Part of a small language model's weights: 9 layers, tied embeddings.
MLP neurons of a small language model. Each row is named by its layer, matrix (down: output weights) and neuron, and shows model dimensions 0-191. Each number is 128 + 24 x the weight over its row's rms, rounded and kept within 0 to 255. Numbers have three digits each. A neuron's up and down rows have the sign that makes its largest values positive.
A block is one neuron, or neurons of one layer that tend to fire together. After each block is what it responds to, as a language model described it from the Wikipedia text at the highest values.

L6.down63:128094080181130154113159129170112134102137142145145157120147102136134141142133142148095162167149143140142163115146110098150129137105118146127094106161151149150162136111135144138122139149132100134158104201142112134081130104124129087142146113098148138095116073137130145143144146132149143130181142122128122079159085145135158095142108119139151114147100092127124095127134123109126178107157151117109106127135127108145120102164151061083143139139091130117130157107093106144112097116092090090159154139131135131179146142116082109140110143100124129118110147109133136150116093087153081106
L6.down123:145136099166130159108131160145146130103107158106100098178154114100106088165110185129117157103112119131156108141103084136125130186147148104111160151110122131132118123102098127150129134111126099141136137117156167150125158140082140142154117108141130102094112132127129139120074129159147084121111170133123153125102107108122122155149160120136065125092153137141134146103119145137121135126142102118146138106143092149122130132113149110105124096152081136129158136149110133127114184120176143147117109141158141067132145134165101151111129141118101099087146140072116118160108097110091137198
L6.down144:157107130161134088104142144115127128142161103109127086139151164128078100109112156123089130103119124118100093167131144127123140117091125166149134120080143122132126135174135150157097155120109145088080129162154109117116149152107146135142181136122148159112127134076136138149139109151122128138120113125123155147108092096103120153142134115119096141145164123126108157137097148142109122145118075145166215128121133133140151128135148119147113166129182096115115137136151132078082118132122114161130140097123120133113054138116172156142108156101128075150129133145106092114117108107165137126
L6.down163:118089107140153161111133146169116130119096156121113098104137129151158091074116120120146080186108126143147107170115141143106160110146141110096107120135160161182156152120110090143143139118120094129112146128122099113139111140140133100131101129114107141120129149153125115101098129130112108099138156108124167070119154132101129124108144132149104148120088150162149215118088122139134124157176155131167152135134128131096154164104111152124137145150112134151196098148112149115140137113116068118138137117146136096121142128106111086123074145115092110096155160138141113112146127165118110123
L6.down220:119117147109158133077097104147137115148112097168094109133101112126094128162106073134133127127159125072112195128133079131119095102126115089138033109121142116128099134156156147129130118176115190143090101113111185169117125103095122108129150138119130096117146136140118138163157140132154094121131131122091125138112116158138115155144162168150142124114135143150118100128137154130148124136165110128168155137111138151136157154114145142138081104137151115148119108141131105111133115120086121160123112145102138134130097120121129159112128148133098137168134154141093185139115157143159114106
L6.down285:132130105150162107090149089092122109053151162182122126156135162122143101142108138117088120148097127123142135120120060125131152124123150126100098130141151130117088129144130110138113147143137126118165157097112116112120160100127102112147106122140070123187136141177143094111131101148083132100158153106170179108145150145097163140117136098102140129148110127160134134168131126152108128155168095146154134087106114169135127122172147171171113102132115119125115143088126170123136117152118136118110129114147084141107102120160151137118115121160154129111148139123117128147117086105155108090
L6.down477:124120111164117162115122138141128134114061155142120137126111155180130137113114105116128083133114120112112123139122142169131125122090170092167116139130108157124147143137092085178131106137110150118099139123169099186144149153131128079150108083115180156113105135149125179116138120130126111105125164119133082139126118105144142109085111121121084089092113148134085167159130166138164109113106110134144135143143107145079168164150132116148174150117133110127161156113104104091138112114140160161112125162148119115147109158125119171141099141100157130108121123086136136120089117125140105092
L6.down506:114132112142125159147129136112132129115084151149133090138127151107171095137178158132117131166107107120166130127150143150126105128141118149119132143149110158074091142134122140127123109153147124146139125085122121152115143129084102122109126161135143131122193187155084114156119118162109127123157117159100098173109142104108148136138112127140105062110118137126161180079110143128091155124100123121125194153123145094113156146113125123116100127189178136131118110157146141132093094096138148114126133121123153110129123135129042121117113128133131154087140141088141117143139103117122142089
Mid-word continuation after prefix

L2.down43:147142154130129098164121195136135142085123136092084141105116133103132168161144151147138160109115110138132161121179100163103153141126110123159127104136190188168136149144163149134113129114140108124135160160145141113130151112134156081162107120134107156144095171164155125139125093121138109113130100140115131165138112097104128098148144137118123081061102077111142108159123110115113059135111117131147120128118127116160142107144140139073119145124104105133139108116126171145133116087158075134125120134129144126142110149104124102125127110124138151104158128087094128101085153144138138127
L2.down336:165139107088153109117124095096109148128169120120106136119099111186150108129137112142121120160095142106078112132144131161110085125154118132154146145105114120137142104121165098088142111062128129078160119146158118165121153150119115175146175125089115116119069145155119162161098112098128148130142147132138108136129138161158123160111164120114129087120144111150106084123138164118121160152112148111130162105085135105159132132167121107101143091081163133152153107109122110160147104150154141115137112135143133147087135150114146124104160077131122120070151101157122123126153134142146145144
L2.down342:115120131106155135118105135146141133125146117154143151137097120077124114144161096127148128108142122140099142116097135094156131125123139143132097132108167152133129102145144123120107199147114082135144102148103136105105132204139153120103121130127137119111151126160111128107168144116105118145093097102112119130135154099101136049116131154122110110123115138190102111139165154110098112168194113195135118148129145118108149148142150107116137152120141113131171135114093121167117123102084116093136066156122141150111128130136103127114176162135099182147127117097127131087106113123148149132
L2.down415:105112156128125122127151147147131127112096152173120107141115126176126140145129106137086118140156081146139116121106139155106112109098139143149159154140109098095131128131136107104118189081145155149104097117127158142130127136118138135136088105152160140124145173163153096143170133160144122140098087130160106145100103112172136185177122103163100140077135174124169187102091101109128135125102168133118122113107081107070124133150117098128113094121172140120149127125125132096102131138151151127115159123119108138108145149116149135138118136113092098130163149089122141088121081116153130117
Mid-word fragment continuation

L6.down32:166142146130163142151112134130129098106088132096136156138148120151144129141131098113094116132088113118135115168123113120122118169152147118120094137127171153144130075160105127139147157111153089147140093145127135125150121127126168136113117150150152097102154131165141093144146103132137143115158122151096189091135086135157153133164078097119127154129098136122101083085137153115085136125139107078111152142137150151089090148155173126148124164154150147120104093128102121112130133124086108144152163138138189105101139090085108122103076146126154099115141109162109155120121105158142128142
L6.down153:140131126107142106111157146125086173077137121136142130125160149102091105134143167124148126112133120118137073147119152170118095084161162161121144113151141095157146145122125082124134158144119134138133140149147137123138084139141121094097153141127137149113118099115116131127122100135118136133135145106144117149173135125151122160142128116150124137100154150128112175168144112110124119130143113132117139115132100127102110159094198141146146142082065065138106098069152116125111113126136125151122127122129195125116137155102102111163104150062130105147157128115134131111074105149114185160
L6.down159:169137114127124129147117131136094111111117104127146133142133102127140137112183119166105160126181152106182100151069144134136154125102130126146130151152127139105137166147137104140151154107118113170115125167098147148111142140154151108125117138132167109128133150155138114112117094126170128128125138145132138116099130143178180151119148132099092139128097086116099069136135107074136124148124122126100125080096114128101095127094134112126131169187111139135058124108095128098153108105134081121144130186125107178113127118108116127107133148158136132132156071118115139100153116140142081123
L6.down203:111130120129120099153123134122106176134190138129127087125100150136175133138143124107140139114135155129133062141125144105112125117112131135145120120121136120150126150095142157145090128160138189136145155144103140092144121104095119070125124120172122167123171131143094118055156107103178145126105128153142091166131113112120139112129136127119127125119125099116120162135092124129155081104144135122133088136150087121113155137138115108132160175153150126162094147121074107105101155153158117083125127117166102147077130126122138098172114122125123152163132088112116075174137151137141136121
L6.down330:174113148142134134115090137109097127137147179116173101139092147119100110124124167158147130127160120141117069134102156103149139104127145112109139159078111132136145118117126096112163118122132092117138100113110145112136105114104164151132136154137138125111135120095105140129117145108119175108079120133186181162137117144149156140095147133117156139170145122140100071137139109125097114136132136136098125174148165114081115176094127160137146124096158083128122131105129156188131169116110177148116136141108133124129127116137088125156151150106126100117119094078106135095130098086133158142
L6.down423:144159145180126107144121102126146174129131118122097097116121153143124177118105110069181102122131108138142112135175105126117096135151107136147131135067158089101124134092148131117104168119135161120117121160128109114142123121130122112032136098136148130116101146171184101129099134155124110096135140140181130135134112102152127125149107080101135145112093114151122140112121080119140116157141099164158147147140101134131115129077124129076136119194141118125120094164123106122136143141163110144105104146153162119100128147147135120173124158152127140145123106121130102132122145139153104144
L6.down426:112143112111084144118149116159115125168154144142168144125132130085128130130100127111144177118128086162093095147124101124137134120095090130103168108154152131131050097116180133153128151144137117117096143110136138138159134141126157165122140153160150133137095137137112173145116112109094123122141137093135110114088096121128136111098101159122146118141134124087140097200151147106114155145155126141093202122095094136146136096150110127122118144083127111157176146154119120124104144102134129072124144143171092126120120124175145106108157134158131138129113114143130131101116123076101141127
L6.down498:110147169147112137172095108116132178127130140116135118093149134111140155120125098118169165152150109099129121139105129091193131123154074136099130129100149127122119110147113114115151124142137111138095122129121115108124164125116145110121104109097130078141167170151141163076147119127127133116127096133118126148127132142102160134128132112102097125147124109141149124177128120126119149154129130134168161139119104152164126119105112115112137186131125148105160116138083126149159150112089115141155189143097129092091138110157112112116172134128061151120146082127141172108114089063128157081
Mid-word vowel fragments

L3.down192:114192082124110140127109114105112137124151133162143135136138170143134104146128124094103110144080089132119130130194133108133117121101135134110170085151137082160149146151111150148113117169115122108120120140120166158140116129117125139106112130095187116145152133174127107097112131161149112115153139131129099100133091122146106109156116159161121167133129130117111105138121125079083167118129116211119173092103130128137122107089111108119124133153121139113130157130115111148114106122138139117173100167136118138151126178111117097089098161194122108136118157115124146150122098147117123086
L3.down341:115100100097141140101146135095118089130150106154104138168159117165085101166134168152100156119118129109147149135164124113112146119177110145097148142083095108145153124119127145140116126095110142135091155100135124106121107164127109114141106168165117105120136120137105171117159086148128180160132122129121102132127147113121139121149135109090164107140138149149119106120162104106110146167128138137164198092086105125111166133113099151083137150131168119123108146121139138111120118148155136159180185143124129112116100133093137118154136095151132149105131119113073087110135112108164087100
Mid-word consonant fragments

L2.down117:114133140130119143081171151099119110120134137127099123102157128138121098149113147115154136133101130142099145135116103151133110123163132151155098144142122132147147110177148053097098153154101107172157127118136114092102135120135106135167147167144131107138104157121101123094151084138122098148138122118137119089165111121100119125178195105101109142133140131108120127153114138137089204110114161071104123119085078163121137132080118132093150148100113118122162112130124146102133117127119148128160116129089120130121155115161177133176156120161127144125101130100129123135147171147119088140
L2.down301:121134130106097142106107143173140110160103156103133133159149135136116137155102120142204143149069117129160126080122117153109103185145110117073084145102130161171155107115147157149125102122132111142098121078126072101110145135119146145117140115086102138130133088139107187101130126123117131130127138117125109100132141113128151129150132116130135114131152128120118126137152132114140115163111135079110057118156138146170085124121097144085151169126155132098110157104118133135145137126108156113167115116145133124155140124116085122130145101161151124133142157147155172126157094107083124168
L2.down350:090135138171132101115127086094130094101138126072107117134140083117153088134134171165157130133132101170127113135104087154135138082176123148119126130085113111137144152119106166138151143113149126128117088143127116136136115139099138158122147137162115087175102148126117130101164093117111138115130113155108171131145156115128131111081140128131136134125135119135161122135090141118166135122100144129114130105133102123107201149136106131149143176140130100132131093119185140088125099122133134072138167168103130119123139119150148108137136077174088113086100142179113158135115120145123163125
L2.down459:069120119159078114143160130150150112149107165100155073117126096140099150134101118151161131102129144121107143153148141112101185104094125130158080123168143100145138120182106124091125129153145153117180136148123159137112155117091111113100151107135119149131101140133098123170120105127112133154105150151162130124100121158132121162103111130118165119136136176123103135118104077135072139119123126164125102156103164121112131147159095082103157133134122144104134098167075108110139075126102163134114119106125143115142139122138117153183105124149123153131154130128130166125125149136112084120
Mid-word consonant after prefix

L3.down398:150100128140116103120096123148142161149175125096149109143117136128133137137096067067158127126128136093151096132139173124123086130099157149140130112095125146114107169166137071116132142118125169064128139145132125112125135122117115097093148105137108171111130129179124166132135114116122118167140088135151108149105081106131125139178141172123137132097124128120179103139108146108082148145191133109110101118097103154106126144146146134146132136169147117151143123069165094095128138162129147168152130096124132140100133119126108101107125114122129132149135161136112173141099172112136123136
L3.down498:146073155108153114104125123132137122135172123145114151107097139139112131142152128126090117132150138160117079103133161096127060133118110154158122161111123151110141147138116104143118127153094157110183106126092126160108118121086128106124138133122135148146087151147137194112139134133109112118077128158146122105085110149075158133122098099125113090145125128122147081109131126102123134135148120120156126107124126143147172110108129162171112108092153145106117078112130124132122195141099118163103136096113122166163134133111127134169113180125154122189112160133159167108106131104111129122
Mid-word vowel fragments